{"d_model": 160, "norm": "layernorm", "attn_scale": 0.177, "tie_embeddings": true, "parallel_block": false, "lr_head": 0.00888, "train_tokens": 127300000}
MLP neurons of a small language model. Each row is named by its layer, matrix (gate and up: input weights) and neuron, and shows model dimensions 0-159. Each number is 128 + 32 x the weight over its row's rms, rounded and kept within 0 to 255. Numbers have three digits each. A neuron's up and down rows have the sign that makes its largest values positive.
A block is one neuron, or neurons of one layer that tend to fire together. Before each block is what it responds to, as a language model described it from the Wikipedia text at the highest values.

Description: Word-initial "a" / article
L8.gate19:141076163116118101107157115066180138120160148103089153161156127174136174135157147168155109182108097118148185084179102114123157175076176133194138121122091176043131169114134147104140164136150083095118096139098079111147076192166162122135135125196108120130074097143101080124123121142142184141125129076156138111096106072145131139108122132132141125139167098148153163164126117172155099109078139075121102145134128125134096129106125095115090150065151064092186115118093068144165114167053082
L8.up19:153116114084118036117099136105147116189182071084178116159122124166131188148095135101150108158114116117173165126184083147154111156169202109155081129094113113159096138154121136137112140105135140087064085171096163193128111131115079146053086152126097120118063114113116131101179131116126127096074140103144059108148155157102129135169135178141120138116094153144109158139197095092143156158115142139162161068140185148130106166122165111131120115115140089129143095153168178056129139151065102
L8.gate64:105120105149112110150121094142139096112167096134140176087112131150092105165153186152124112163116106127145162164089080104140133087111172139097111124131132076128138135068082086160148106177193128115058109077214094085177122137162171136074170085123176186143079184107155091140097078172118104099076095201101112138082117132110158093151141135111120101167147115147129159122113134136127165206118151147155093181120149131169150135114093058090142098112160111162082102119153131113175134091150172
L8.up64:118153062124130182123130103141169165143167126090133108083120154146179102126119124144111131139121089137130126073132160093091117108125106138135122089161139130131090135121068071095133115190214147134146083110114131107190147147082167116155129113147137132166079159087157135152175191153172123139040106148165129076050142122142156157132090145105168095178137126165068153111117070113138155125122183084204088162159127127112161116135109119133103105150134110140062116161199138178096177099173155
L8.gate90:091123132124116080135098082124082170127133105114125126158054106084134090110068125145084079156120118114069133153144136115157127155153144108124140119136095129193134230126126110123166092108132117087089072168138056141120093114163123152096114239144151170158129093113147079148113127100092136195149145146136149138119158129160110094180155150177121160174146107150122152192202144141089187098154128112104116119127177138135109128196125113089168076114147105132087140049104112101128090137118120
L8.up90:105213173123098144096117138209143108156162162182097157078139141106146161124117137080182109159172161115185121115083092171092089189163116076098137162097142145091113130118152133116099099141152170109106100106129105144099121106110136125056144092131098176092167132186158159124148205150179137136118121149136114134183100097116084111129127119163108133090112142137170210055134114134138102128142109167128079186143043121115126076105137085100155128162142129127180116083134101157083100146117101
L8.gate91:071116121170134130143110188056120095088115155129134133093141164110135110160155142116179079153153187183130101161106113123176167142157046153093148168127200143133096073135111114115164151137110130091152078113122128095118104120138174105122093121137142153121121137178083152169064114168067117118065109120157089084134107073170078163172089172089120141167139116154138110114146121052147139096144112125084133163135193142098154143117122122164134102080169200075164109126169082123126080129102103
L8.up91:125119107130145155162147162112151071118136135085190133113095086080118175124109070121149129134123142160173108114103101085117164176121172172160111146155123093114143163119088202119160120179115182154119074084201159118103148112122043104168073088105177154099069117114164136176131108143068164129132061114132103124146131130143129117150128134106185183139095095107156056106204127134156157196132101137114119160157162128062130131126137122170086139084146135147168081078125158153140139098137147
L8.gate120:098091143124117141143152140158144148134202154152166047093137148160151064079161144146052086108109154111144117131128141129129146136114158125165133071136120145139127055184095068108128154153141135113141168059141078092128135150099146116140156156075082145119095091145123104097119146124157115138144084128120114168100113130224172090143202108140114078134127132109089140082099130137154121174100157160148108142107130160101178175109165091075125076133236146130130136124097197109165113122161152
L8.up120:159098131131157122143082110070129163153129163173115130181127181125150133073139145073125088086171154148101080137115109090127105154166127153094133097150165132088135178153083110125141134137072130115092099114186176113136114169065135105130145132082094086119191133144127098114221100127087140095189165112151116045108133085158134096138116111083097079211116167083103137092109105128070114142156103180108124111173155070165105113181116132127159147090151155129112185125087138103148102107170113
L8.gate122:158155171110128134086136062168128121116150110148075103143141174093164134142098108099132136116158162188158141120097164143148096105161135102116162143122160163087085105117083163142127142148144062167154124132140147094068071157118103211164134220116130115126142078178105148170133121138100151110119104140177137074147086104155086123146153110093046149213133069131113161106130145095162084108160181153101128129150144104132141135129084081144078125114147137066156077138125168198114071098128114
L8.up122:137171121143161136152163059140146130139127078155067169144104119120119121151142110086092132097150042186088191115105115119078098107178155127124104098056104140100133105143116168064168131195123183143151104152139103116172076167120146148131172116055131157138099092103136056117074155171118136110151125091127111129119119105092121222173130159186114180138115092123140130183132121111157105116077138109163112098148120102129128077142124070193120143135110124149122196127196133147128125153135132
L8.gate200:089131144142191151108127120112127107080140153157143133145168131153102100129099179098067151127071101130163158068059135096124153116113177114149066153134158117122126114138086089111136162173128153107172096120133117048121094103108159155123191090106185086119098115124171103117173123198125179149158136116128114132135098077097128102076158130115167140140215192102154104088130115103149098152078102116121158142146108119149080153116152086117113051070093077112136121172168187116193111136162141
L8.up200:067152117169122138111199098097142155152093119119136136116082108071158148181105168122102122161103076131097137139134163106153144123141194113094133169075137103153086130143076109153174197127116136080084097092183100119121131123116148193088168102102157098120101134166132105091156152199097122127104155102101068115132058101105105147148155190099133128126141142145143147154101158104189170200117146165154091044104097109162132123169146127101093113092118107124119108124200147134187143163115069
L8.gate255:120137140099047120163117113068138139154147110156102132113082164080163093122135121181134191131164122064126089125116109133110087136192184114146123129151128102138100113125130159121146158184124174129124103099118135118168083131155156152108111114118060139172088156120120062137169115213144122164121104084077138126135137081197114171179144084075111123145121138085083144114168106116156168133126040115178126177113139188158089130144145117156142104091134208122137087113116080203121131164116147
L8.up255:116143159097132079138193157142162149114173108146154134124091083178115174163125098124129147163171087165155132114079072056134158136121188122135118091093142086140121145112134104146121109131233147076120114157198151060158140093160091141103164154139079132142085134086116143068142133177160079152123109167175094095156090134155145096090137093092121065172142144122125162076142140084150090119100100184106130163088129136154129113160123102112148122114164147129103075176132157068138094064134156

Description: Clause-opening prepositions
L6.gate215:106069129129169135109158131109146102091169127117102183145123173159151154146124124095087140109074095135158131200116151122046061154104164105129116148098102033132154103133124093129137138090155159101086146100168105129166136126159156158124097122170157084060134143160161099162158134194162140171152134167136148178138098113164128117150151111096093145148073196177116169096131091133132170094063115112141099124163061085160102129102115080135144209126071104164131113145120154130099131130194136
L6.up215:124112144126091114085109130124130113131115159106083159122128169081182092123155133127154132196125129083131117159182089098138157139108144063201067141169078127127171141079178109161157132122090130119123117095147086182190132133169057102103141103105216135113148112125148121122166136114119105149087100130110155095175159141137129129097104158138119125091096048118091088178079133173124209097102148109169167102157160096177158162110147194133107133107139124193075150103122097110074142173148140

Description: Infobox bullets, post-year commas
L3.gate100:123149149129074151102122046123200124142088135117112119139163152162154110129166133152125118147140149154171112124098054108080137129139140125077177123118139147100172096097152103098129105120111132103099100049172125150138142113103106199146110086171208074151132101126149111136195126164203165128219130126099123102151159114166050120113107045107125086154193120173128140130114107114164079102125114159125092131156151141095143132142153121131107142057114136111126106086135204107138149127085161
L3.up100:121113151105147147099180091144109176149120141125153108130121131122138134116190145121181055149130129119099174068102057143096138124106190085093146126155143141205159125138096110117134093077056115140093071071123117119108137147122149123175097135160172132197111136152098134125197112139146145192110139140169060118141187089141120083067122118094130066094142159175143152159103164151118144137166150164104152141112170145072147128099137124114109192128184090121081078135152191107134138146074120
L3.gate111:080093097145136124109120136110120117050132149132116212184129118118134121127120193113150056137104130105088163161123092107181130143154155168166116119118078112150122079172095140120179162174147130141029071131159089142168079151121105124121127141147182111117148133101103113180137118134075122134118141112144116174128101126148141127120145090065146111110113099166123101131106122160060186163158139110127148139181106109120130113187197154138119075100080130184133123174179156086177191188126084
L3.up111:127093153085098147166173211138107144092149120136126162146103127154107122121085201110180069119061107084068106210099109144137121120129141137116125124078108121142158108203133138107108152153115146115042080142144114118157117133123131131081160132171173120136103136126148123114128110130155122120175174162093121156090103124166127156157166051086143163099077121163132143154109084165006140152178139105157138129201086098116141123157212113103103128136118103097121152138129142109142133137160099
L3.gate117:145155132113128125138114126120080077141155149115189145076107080156083109116153128119219160120112143140148115134064095117120066154118154159172170116187097105110124147155057153161172131177141098132077096142134135143163121066134135165146124164101185125117146124184098146134105162141105122178182121072084077112137147080149130111133090086085155133075106121137192146152155108176080153149145100150148090163107206159068144087123109146128123115125103152155082122048136177119147126129066131
L3.up117:173134101095129178117100150124081119150132116046163131143130145120158137207158159086135126143101114095134115118118122188146108058155071185118131134089144154092135090148146122162127122105123116111082033112153089101140147149096148188107126084143140114154125111104130154107118094128134090098158215102154086106119154075125133154168181151150155121117176098145162079071122142177116177136152154107109153176159213123080150135102129099115078149140065135096148143119169096117099145117051172
L3.gate252:093084048106130134104146122145074118124103116153156112128102148143159145089168142157149127120135141044098133130093091139112104131084117110150129090087166148153149128129139162135176200144193158146125104073152165112117117171096169114115091183094176158169095097154144133139121157131150111113140134144180084131142104058114101086058082108127142093191123212149135152142186126137113156082176158139113100170164124169134112140088061057122084111155191124091086126117079141120160173134099140
L3.up252:115114093136130120097096071138094101077076112130151130144120153126125159098132088184135155125143072090133112121082084146108083142122149150214080147110158127169044140120129148160130180139099127134112127106129146107121148126148141156083101151077145182134138144134132165141142192163174082142122112108197085153111133148100045097119116123106079113148146236200128174118155102086156072109161091122108135162140166143067090148131108086095115099111131041117096153125174160116156146115127123
L3.gate318:109131157135120100131117117099099127050148164104165061112169139166135109143191168082153105124078113097162104143138062037198080147130141174070124159144099100135174154125140120136122140120123144116109060152143125080160100140169128102110135087118128118070158090157146122059090094175173135103107111115071132163121157139140099147108113144151142139142117116070118104116141121171139145131134095123164095122103130138100197149142203147208131160163125109168146129108164087089172154220149134
L3.up318:165200123122138135116068162172127047149128101141115139128145093097096111122090101090129191131146177067155111126122152105176115124185173142131106125139109149139087127121080176074124092171181144170151111099119068095056122131148129115113154127121130164051108130097066095101127167110084084208153118162113137118147103127112118107149107112157164149115118076100134143139156166175102124175153069136133162170114147115161119173099114134142115129154112136243140091148097076150109117149081110
L3.gate319:150108133084114105125076098045143124107149130116086097094116134136174090140100129168161143139145154098129109146088097124101115149163138151160133099118158099201165148115098128118125140175126149113108073076106117113177137154088116184136126146134174138137044139103124097166109141143155139166140152109145119071190165149114100110059112166132117109070148154191124147123132119144174101203131174149146101112222121086073115113148123113123085065181053183167150085081114159132161164111103121
L3.up319:169099113172118122152172031192171126147198091127114164139153108115136096086188199148112117117114110158109133108091125087139124128124137146090125117141144050122113133115116178118124103084138131157110180092117076108114104126105124148131116139142164117171151150111131171110107085080173214058125196134123102074072064165114153196122142150118131107147090125122118113124121116101098164131144096086101188148091134133060169097112128135094123130140123136088192118093095147187176163121125152
L3.gate360:126084117091114131077156098108088093139139106156141159137166140101179116108175155130107124126087174164094157120125095178158132178150139113126100132117176100139157101148134177093120099146133095144093117092139065146164124185123176085163081150141156179087153073122115084054124144134135165126150115120100133099189102134123131153080029085098167152111172105160076127164127065124180101150121130162060162165140120055121173130083180104166151099111127189151114117095109154118111141156170169
L3.up360:126145158132110165166134036128121081123126090142155129145169079100152134153170106096104124115143157173133151132131142099120097171125142140152152097132143119167123119112124190098159092104108119155124115129093129080151098182191160160169088101208168104122124106176119109126091139164134158137108074096096093118151054153104086171112044147164131170119187162118103170173062059111183109102107136162127125056112132100135164095124166095144106148091083156150133094097133167100142166147143199
L3.gate378:149097115120147152117130095131145151111146157150086166191163146122114171094128209179122076150156098195119193170192135161062175131075153107059109140122167121124154151108076086088116156138133056126076114066109161159112106109183120151071143124122136107153111127117129123137178170133148104082040091173124090112178095166090126071110096111136136140094191150129117108131188121113145146145089093128151104175133126139100095154115132153128150161138111125125128120134077150098179172083114131
L3.up378:154131156095110165166113111170125139073162107139074167143131120117129140124154155144124120134105136151118194123168103192081161124081091133047142154104129160111106107135162085138101198135146040157150088094118123125102131141161135144131201124110135144144182132140166155121166112071089106092082099146169087103156131121053081055147123121125081131109095184082112166124147139131185088161105164145164085159112081136160121135095139180137148107131052123154155139199137132134162101100141181

Description: Article "a" after as/became
L6.gate61:169129150092140121095045089110158134135075105091130076153101163109141125144107156107076169121055127159068142092070113129204101140163100115108086105169194118146126167160124145144164111095170179110118123156142134071161077084098120135112160156136153158147156094065154084120119125115130189108115175096162135125075104116122078153173172168130140137182140147132127178127154105172141124192166164129129070122089144025131155110164135112121123141133156098127096113145162144169140105089127156
L6.up61:124120131112143141132139134185125104169138076120100145141099151108151106124091123129174087118087142171091144184145192059139125146127141111109103133089144142148144107137161177112151156128118127110110145101170094107054107173121120134131100089154168114165091104110160097161166157195169150085016114183095092102110092158180141109161125154127083113053136111173123175125132090099163125176120116181056135123116130138121177158070139088106118127134110195074160138079167082111153147142182105

Description: Year prefixes and "for"
L3.gate2:151179094122110143086161161123132128112068095101084062115151169128121139141147156097107155102120148174098140148135151152147138125133129123114124126125131136151164105072145132144121078153146166142100160130112034134185191186190089130103142162133113154101135079050155146094182144143140157125175076104123110103118168098201083137111175086070129118133045174110168171133083061146158134112090091140135107131099086090155147129086085135141084085169107167117137099135166077129121170142165143
L3.up2:111183131164177098093094184147152136105095095148125121129100157136087097147145069141147098099125099158121075128154141134096044162085145176201137125145126158139170136123117145177131200156097128159140119064110104077147108138117114149068220118134115152160136145131192163113126139114129132084132098171097149101091158148151069101082108159182114171121085156114174155149091089139153188143127160154158204113086086082115167119131129127135055120163104111126179178119148083140124130128127119
L3.gate6:132115144180178152086173127114163106067123099140088117086069091084180122085142125147047123162207186153133080083119085137106105108106108114097086095129082143138104149040139174102182118121190144124160120104106119121107121182096130107137134124114133113153101154071127149112134103127085111149192128125104191143134143128134085108073112141213105104157078114088094123143044116151160161188168097144108179164122136178130112166115112137159140086143106116141164124134146134149161130134132150
L3.up6:082113135147166089071175115093136141108123114096118095112074091131152089120145178152108126180144149117186111135128097183108116126145126132138047111144117128165087139128133139060172116106156132153170146117088123145113142180077118152130112164126105167190194158100140158125144082117066129173168100125193156100122118175179142134093109182131050090146114132184109136102096057114170142200148108125127186160050113175063121121110125116139120128151123083100127130123078173129158142088118129
L3.gate11:067168110071169117124084126082131086166133148120149197101128103176152135133136104103111166193105119098157142110140111174106113140147104152173106137152221147118145112177062159115121099128153249134113147089141098185078148116127097122140131129124154146162080100127108125143182136076136118077116167137094084165175100138166121153071120111139126048137149105112117110107127122165173173163072147117138117123156146097140122125132148126106179152118124085168134083165115102171105135053075138
L3.up11:101180158134131081172166154080120138142143149116073172110189145145185128102071086152099136110128090079098120166202091143124158158108063094115088132183169177130137143135086088161157106138096187082106163129157107135109142132054092144100097119125152151132119135096121103121151129180070059121106125134106085153125035080105156102147129123126138106154122132115134077137129161168160113112089152107131160096137139141184173135103125215111206131127099098148154143184103106090156138132124134
L3.gate183:131101084167138153111143124131151142103119134102131160146116095152177109133155171200119094093058132144135175129131125111075108169195174113173136141098075121159136110109118119118177173132116095171145135109153099147088190095077123114127104109154125064106112106038166141140154173143093120102121089191168099047102166087131137112113107118132177132124167173086152128055108102099146149153149089120102163139115131136191143083104160135154164144118041139167155139139112160122130174197088107
L3.up183:131136133159161159113133140111116121146125168176147197101109081141147114162118151134076145163104162097104085061112152190049085156137107085116093127166148133169157141071160139158170108115110136119059144086082099108109151124124152146105079151109106073098140144076183084183159125161126155148113132186144151143089156050135140126094163121103107164120120131143111148080114142092179143133162049136126121106168105146255119133098142156100147137137111096086121093137117091154122150149163119
L3.gate230:136118125116154093096096148114057116086143131140106158078115199109162106178125128149128105137073122088124175111156110129099149163103167125185102149112111092158157115113129152133118100147098189129066061122162055129125117119161132118156089132132234151127144144082211126157199122148140132121131092105152118123136153083083156087151111102121089107096191094145072135088144108102146089172210094128120106157145171081145180134083159107095166093163109156094112097139158112154122123172137156
L3.up230:119053137088117137123099117119109129102132175097149102154065138132114159102126098136113094131105089130128097126115176167119072088149111170171173158144108120134197127092174070131236039140119167173133124111170093134148172158119157117143146190105160106050189122135170159143172149148150080133089062076170092125105142121103122154101132108145098100118134155134104114181142105150142098170161168089154108148095131150149158105110125119129114100161105099137070130175175148180126115177104098
L3.gate276:142090139104083130157204116132123135061070175125095076150103108112134112152130118129111101133170118130143166118166124109122095148128152128129158079179088110111170092161181121123117096153114164089182145127083101101053176117122123086105151114131120123098117164113108137117149122116157075102061097099173158079095098110095140107142126167109198134147125098089174148141170124143163117056125155113104105147095112136224140120078164061171144147154104155060176150191134140135175163171147168
L3.up276:116092139147131074149142108126139133129096171138103073118115095164155152134177141160138133144154123174127164066132150173091048138137115085167184154148111155152145166157106108092114203111134166115165203110104089160102153107112170162143156165117160110114088128127146158095151156148154074141151169134069150143133145124151100081116107193145143060158080111107154126136063150105052141083143152192132120113159111112152078176105137052114093143136148092074125185150115116096108118063097113
L3.gate384:073103156093150144125076159150122133131093137137096120112139099139096125118139064132086135115213117133144088133099084137153112094142086128155145153092076137145172127074134156159192096135180155176140101121188154136094118120152155089051121143108142073173108153175135091146186104196066105134150120147102133123157129071101141089105105099146089125110178155158139138099153107188128106171131061131101102131128097120206133159140194090115118166123134109178103134175193156130180119084093109
L3.up384:185125171170136087103088153138147099125105173087133129093156107151086136104114064116099133129122121120117139122105171106125086122086061169156139140123087137084120108100137093131136106161117149092133088143104116092049164150150080137171147194164148120172097161155136105120102137115090172072096082100165081166166155080122210107117102121131121158134112123142133169173140176164168121101146150101109122132140171133161074095191149153076131153145151099077121126134183186169161043181151083
L3.gate446:136145146140101114066182108172133119115137109126138102027121179106131126129148183178092139168141109110128142146075163151045085152159060126112124164141170135173156122170154132098174130176092094115102117104141127189117109181143195110165138165139094110127123063115131059109146141137125109166119134123072112142153137127169089171099100109135109107119100179136059184141075102081156126166120129163155129152145085110201146105120136150147121160100143063127090113103098175130095152090138078
L3.up446:064157126114108087127192188169105163156129125125112114099070089115118137142160153199124111143117126184091144088113104172081109138164132138140126181158149184179162094137113134047115106131110128170145060134123124128121128087119106124125101148137122117132083129082148151122180135156141085127139073110111122145168152131075143119053148178117146107133131108151031151111076117125108170165110084155215202133131095108140167149114092131206138129147149106101094185130140095144077156143145104